python train.py --n_layer=17 --norm_eps=1e-05 --rope_base=10000.0 --rope_fraction=1.0 --bias="none" --parallel_block=false --init_std_o=0.0 --init_std_up=0.0361 --lr_head=0.0086 --warmup_steps=200 --doc_mask=true --steps=5066
MLP neurons of a small language model. Each row is named by its layer, matrix (gate and up: input weights) and neuron, and shows model dimensions 0-191. Each number is 128 + 32 x the weight over its row's rms, rounded and kept within 0 to 255. Numbers have three digits each. A neuron's up and down rows have the sign that makes its largest values positive.
After each neuron's rows, "fires in" lists the words (lower case) most often at its 100 highest values on Wikipedia text that the model never trained on. A number after a token or word is its count.

L10.gate127:126103127155121104130174113026153126088154116175079106125173083065088076148147116081119175112104121123148127115149147105066125099106085122128163071123119150179139074138112110187131185157150096117138157116100176171157183154176087164118179126099107150090158092145116149146176162147116062161145137136161143167068098083172080088195135131144090104169167117172139153090157145146088088155128099154096091116107146177083081087129110126151136127144094105138119082122141131112130166116135174126070135115105080149116075144168070110143078088120097166135090080073167100151103131128102120134
L10.up127:052160150143080092168166157059154149154159127169087124160091078137151093119106092125151087149116134132149140096120133141056101104164166031156091129126141131149125116137116163143136110116130106107120162096149112143122140093108138139167185141114168063106145096121118171104162129210141141165100129151125143118076160147123084096157164139161136112073055138140147126139119188082090106167170108098149138150087080086099081150066137087128129116111148103167125136201157118070159135159105165122127168123114155066117130085215145102095136123124151128076070124128083111139137131044120141090
fires in: "is" 86

L4.gate207:082125120149153164189178130035101145082121210138073159080138114108124107102075184145099103129113105177139098107110080158054082090100099132116064070148113132145143106168174096122100165177126167109178175112164104141111120118157155121067155128188128148146171085119098103111118175142114148119132117142145156106076156090137195129140126126144130123136092100147104123026134102048111099108131126108065111131123145138119093192183154132095122131135140097133105145123151091120122118142144163178096138118155166121178098151121123095164070096111148175131123147111101127113131106147050162098
L4.up207:152120102139094126198134139106119177107118161113126123110150103068130048050140119120106085154141127132130085148083113180135119102080183168060127118141128101142123136194147096192075119148151127141158195120111151103166114147148155092155181125164120203079069139097135115113125145207079105151094130115070093151100106100115162097191108172138188147162133107080100071130134133095104161094118093139089138132094158139108098153088158104138193152143120098141144170116139097114096104140130119173093095123137096118156086150119129162191148089133174188146131152116143099086138182057106130126
fires in: "is" 33, "are" 9, "carroll" 6, "carrollton" 4

L13.gate255:102108171119168105162100074104213111065111124110131125133080211134144069091128139071111105158155102149115136145123167147075156142138158128043045121136086115149168135111119117116168149140084146145148152098086106135134056148162128161114145097175140178091168172120130154226144095105093100142101103088164185103069119113166116118133126176064110065148152130119108150073065131128154127155085196107124129143119129106139129155142133135096127082159100109128123169106122131112172184106152099117156116142141110134164171098169137099102147129129101099137102134134085087129199151087091103162
L13.up255:146131129107077127096127211150106144114125159083145111126105147044137133113131098101160144100192091138117134099146056114150141104082071128143102140111111152128126142163110125170151166156158178049163134147141159102196156146047120057099104134140122057096151107113157084105092153105199143138195152119149142116057116152097057136141125155110137179080085150122176120107091109090097173139090149076114115105185184116147126117129083100136114138167092135104112145159120116193146126152114110122164116076135139156119188135140141103064114107137087107147123152049122118133144103091171145111
fires in: "the" 64, "national" 7, "s" 5, "royal" 4, "central" 4

L7.gate362:168138116077115147136074154150100110158088109071146077155148163143113149122125154111120101126129155186153131182154128138154116127081119168093155112087060158072113166154136115103176161148087114134070158137172152099173062170194122122126092161115119141138096212118098147086144078155095168103072083188052152077178085076175129153104159110136148184153119131132147103155062190110122132155112162074141136119152128122153132150162101130094123099159150108161078112118156097112170124108106146088129111159138140133057110182136106120170156115134193098091149073137092116138107071129109140124
L7.up362:145123111182152226144112119100131112128122161178139057127122120157117157168112149148094121124115121193173099145168115152129123121140098154123165065130081138157082134154155122148087122129087121116096107124123112162096127110134153118135111126137161115184106208093165133103137024083093187128108125112139181119143193115134113175129140156089145175113119141137080102122087130146102137162162055149174107201114140141090097092175105116107116099117111161158199145149092079147198142140139110141115064144123093090079107181109121167180104103147153107120184075142106158120107085108157073079
fires in: "several" 14, "of" 12, "two" 8, "six" 6, "few" 5, "many" 5

L12.gate374:211098095145116108162091130067103097115160098105183125132150127134184142170082161194121101149094104172099109134138145095113128094159076118124111124103069159101126140120138093092122108138159079151181129181134099069133160226096172131141139157141166149121154134098141162135134167193142138163142101183109111145162079159119116108064101085074101143166128133135109086095097168083140084111181104128156145146093148136117135113197122116153117138149140108148099102133039077126068153114131169136110151153077132145124089131123136188157157062146071152149126086149126136112125174160056151099
L12.up374:110114149126067155066092083090181134162194098199161117140153118142125104144158075201127138090104118132115107120145147146132124147082156122120100142145089106049144122141109116106165088129131118067076121140123077167143078106135126112142164099187182103097076075113082122119089124173148138148115128176081144148057146134112183114141125139157123107177167189111130126121094162106107118108173063137135190160055120186098139147115094147115136105179057171143087143148157069162123139150101100134086107116114128125111133113087105116127095149170111118142104151083099134141133162070085195172
fires in: "was" 58, "is" 6, "originally" 4

L12.gate457:122148127142092148115177101138121126099152107140118166139109050075085118121119123144102196159109168076126125128129071113087133174122083139147082139140056130100113108134129059175165125169074132132130154160179111092127088161148103112100143055163110101079118162166118189129172105124128200088116130163170145135130094124089177116108075175119173164117158153095166147142164145128148168157136147116118137165151140175123089137096093059109145190126094079128146017077145102120080154124147170162115113138164095128151108160143181053114081111105126151129108140133135169081139106120177137114
L12.up457:157121105108095136174178067093159120134160082124138065148090072122157143116117154175104120143153158093080116126125128172143098106084092113146110153147163114087087127187072153135075137133088097120150126093117116170134132085089155120162093144171124144131131111090107136110078157170096144163099101070101104127083135138179192132170101094193062164082210099166086122101111141180135092116149112101120136137123140149087115149131112050164154150177117124146128134152086134097079120162189119151088159096167101099151130081084123128146123083136152138120041139113081112198089127181137155084
fires in: "was" 60, "is" 24

L10.gate13:150145094186105158157156148111091069072060170170122076170020138104159116133141181120155113099164103116144119127155144140117158127098088098119120078102133085111141085108119147141182122130143138133181060151169135154152210068155141125076186126122121100164178144173120111128169142110088208135116170164143113171081123113099152086090096130115135122101146123144058146098096144152130070127146098090117093107145124151134147101156108152124169147144105135076107121090085122138153136071103132154161138095097172116154145147080142115102099117205150131164116073141144200139175070156131117135
L10.up13:146132189134148135143112160067141207070119124133132137179177113128165145141083082123141157149131141070114164107130139108146159153136133135109177188114116090136095127143181173075122100159128131135128162047117131109141062184110139120134140164118197109085137110143125108154103154111099127125111185215121134109111194154149082091102133055108081112095127179165076167168125158146167124081114168138083163131164162151116105074101101144132083126156087141146121108054122110178118107116171082150111155110053152118173103153040162094120122133102110148157084107104118135162142131169142126145
fires in: "would" 19, "can" 15, "not" 14, "to" 11, "cannot" 6

L7.gate365:080103105171131077125096200103067176072103077108134154146172139104152105137099157114090102118167140133161149126119091110125089141144175133123167138229121164127150115108189172131074083098070117121102119097122149089152087146114117145135143146139162101106184188155077169188169119086145051119110160164159147113111120081109129110076097171128135100102109139210134161108203085132173133144137077133150065136119127124122162146151178207113160124132157132107101129157101099142176161127142142148059082115201156110125120120129136103142147146089104094137099124128082088133162120128119140117
L7.up365:138108128121163100078089170141085115105107086121194133189141161139168192096164130098164167115157109153150181097144130173097133115163126124068086086098093141090124133157092088093090129113117120139085180181191070158139174180147120091135113134135134152152117113154154130113185116059108132129150150125141182166112135099122141115143141186114101125115117089119156135123113059074165091108132188138158181132165113086105170156120119122114141109161111182152105105152108174140113088126155072160159172164138138108246138098143098134081117191148178119088109119158148076090135106154068119149
fires in: "that" 41, "which" 33, "platinum" 6, "thus" 6

L8.gate470:159113134101119090111134135132148135180121172111145128100122127167078098099110127113093091100096145120164073116110100140111118151155148168139117184244166087134231127093104133149125102075098139154122164139113111101102149102155089108147126150177129167121194158123110164069143136102118159074093123169114099153169095174181083164112163139138068132161146186139093109103120083118153060131136141146188128133063148103150173122087092084134115099130065153128114093086107133166119099111123129128147133125122166138167128037089097097122128113082172104064087128140124060106135148093123185134
L8.up470:104086122083149191105097157113133102091130111123158142205106144131131121092133216113141142109118137094109120163134135145141144108103090108157128140101128150085121116167144114079115116098177152088157125078151153173135141148142100138124173136217067139141098114057109138068108127111134174113103164098051162121061169118150152129155140135136182165203139050107125120116133107114176103127100111124110173108095116177101088154106148118117098137147176124140103062071143110135142158084166174159137112128119144180132120174169150072070131096180119158081117151146087183170090066144160105178
fires in: "over" 17, "and" 15, "of" 13, "in" 12, "to" 4

L4.gate468:175142087082167129138154122121130153164060069139132121052063100142079142143144131160122096095151168153113115163142128132150099061090131138134140129113120141107073123131108099127096181084129141123167090159102138140080123176138200079119124166106138063146083093121112197091148117139125079098084078129172132080131127169085138113120111112105171136147124154165147116088140193117106131149074103128146123099125168030152084195214089144097164127148095077131132174118107097169109176057137153136095086112174095087097155100137107138164120101093137172131175133156129127128156150149150114128
L4.up468:167115115116111111115129133153097117152066106186113150051144111213137147168184152178115145152098181156142128173122086152166171151138126085149143133193071152107101044161138141092131166061168134150125116166121083123112134112146114142057083137118106111146122215126094138138108096122093145140108162096169165093106162153089130155170165156144112191131130127144156141102113149090082106142207099123153152095111147103113104100154160149124109104138168076135122156106085074114119144121093096119175077093159143128157114046100143050167118156092110157110132050158105129149118131142120099105
fires in: "none" 26, "three" 10, "one" 9, "nine" 9, "six" 8, "two" 7

L3.gate98:125147080091165130142134176093118095083099118113130109150115152107150105124127139057154158142095126112108230091113147131121039122095138107121128182146112202086169107141182212077155110148102081157156103107163126104096070138155113148149083084132155199140119130139081099138146116144110115143170134179130161151115114063075098156108104138135155062115137150152083207118101079079097111077090112138163150127106124142168160108114133137085170185043143138099128125038150144109140153097092125149110145084104091153112156115120174119128163133071103142122124132116086130151151129102132147143
L3.up98:084178104163182085163113129188105106102090129108113100105137140080183127171160168136086172102134127144082171069135146080141059144137104152107164147082141156092150119110184143101134073124133120141149087087145146097153103148155145182152112106138177129166156116153128142180084142093106076151124106189128130107166125125152123118130119181143175064141140146147087129120124072120189124073105156090173131138112161096121148131116116136040062176116130157110069152128138113179130159137126102128159137134154069157125108140074150131130142091086174168204088153115101087101218156104148166141
fires in: "can" 17, "may" 16, "that" 10, "species" 9, "which" 8, "cannot" 7

L7.gate68:193143096157101125094147104166090098097160096106156115078118096147097137141158188118183166082116059110149122119185084064085108169200166149114155067180109123149153057130144176146162108144130092096140127151117181138074107074136149181138138135134124163183127146086124120155166154148174150116112116137127125130094093105102113098110082196204147146123127188151135096115141098154074139114171085082172124177162118089168123103110125084078155150171132124126098120110129144107112214110163141102152084122087147123083075146135116084128180152117161187110105141116166134136117115107130169105
L7.up68:112243100107066103160137111157077173131122087125128140098108148119109096140169140140075168167086120135157074135156159157108069115143034117086055147137083081093099129104123149088137101141093117124104118105097166131116165085103126112138127133127189131152090062140113126179062169081159162141114114107145118084108117100103123119133188079082113095068142127152187172128140092099108110093086132143087128214147119142103066140169135078162117144128129101135141166141106134142147177095095128139130125134178132133165125106100122073150118192063153132115065112106146121138164163121127134151
fires in: "was" 17, "are" 16, "died" 13, "people" 7, "is" 7

L6.gate232:165120141112098159154150156124173091127076111128156155131084122129124096161072083145114172151090127126113129182116100158191163130134124124099193119152134058145183128114087173091185099132133142121166115095122153159122148120131106107118156146080156128135129089130128116130133138118154150146086189107142157193106151205170124169173178135126108128148121161133109050150086141112050157156164072156092148120158161117219128106184127139074111111066084110115131162126050149124133115081171140129090160145171102125127107129109102147106137082195154103076056117157110104078086137173111093162
L6.up232:134084119164156173161128202173142090141132109101115161119074099114104166136095144162186112183136129182060083150117110168170081103104067119186188192108123124125177121138077100110111094088175142095112091099128099090139110104138118139070140131104085143129140112110124131169139146147165179219117144124117111068104179101085122180157182142141100141160113092127080119145055144073115117125136140132087169073137081110149123108132159157133156125119134050133128132128165077145117105093159108064138155123119173166141142144158147144111154129194166120114095156123161102134134142107067067155
fires in: "to" 23, "of" 18, "following" 16, "despite" 13, "in" 6, "from" 4

L6.gate455:101168128125179105135094141100201128124089085150061103075139103157086075125136126120106200108145091123141118127121130047141144201132122054083149207134140143172124130123135044054106112123136131154161150168150154125130161066067111152152110145116119157061136177133115161118176115139093159154155090123119161160122139089139075165127150094097148056123162126132140099175097146103119136160133133181104129131098141133081186096101114144091127144090079170151120127183163123107127112134170105069088114145121150152155100122092115149145172107164152094090087108105088122129160149138096119210
L6.up455:128168119110104167130142211146149142121124122111159105114154141154181133131076146109140142117112111091107117123140067132161150120054133088142127181150161206115136126099171096078161133057171113098108127086094086171156098135165189167158063172147086143121151150133148166130087096115155131090100067134082119024135133154093125164123072141161126119097114080136110144126148128081104213093107121079144158117116123124129095100113155100131148188163147124125147124131147074153070096122160177093101166091064128168167107148155136118139184136095143110123179128117183150187125137123178089140
fires in: "to" 42, "of" 18, "about" 14, "from" 9, "for" 4, "on" 4

L6.gate312:167133201129170107129137128103126110117101126148115168100150155175155102080144155130101068164085088124143124182129124184128124130155121118147065104133208165115156082095090125149167177112076127077159170168131143116149097153203071060142118134146141120092138127115110141100071147142199078117164104175157025078163112135191093119114115115089072178134124130096144127150132170107182110129114097145157168163062098117116172140113140110100127160161104156130127172089143134099168109091127074152133082066150081121167131121124125147076134077123114113109123093095102128128165187102138120140
L6.up312:146132103109125147175115061077229176137182131143079116133092136107177119109147155132094118149080137159098115139110098136100139105101117115153159097112116072130163166160143112134106089161125167145092141168092137114161161064090160104118113205136164115073076086154107106116104122135138083131189115166051200131149125097141072117146171090110157112141157101101117091156106108131145147127141172169065206141094114170154166127135154155145099117130173165080094161137114111074148140106138116113121111141149082127135140161059105178149112144110158105056199152142115149069102149141108122068
fires in: "of" 49, "for" 27, "on" 11, "in" 11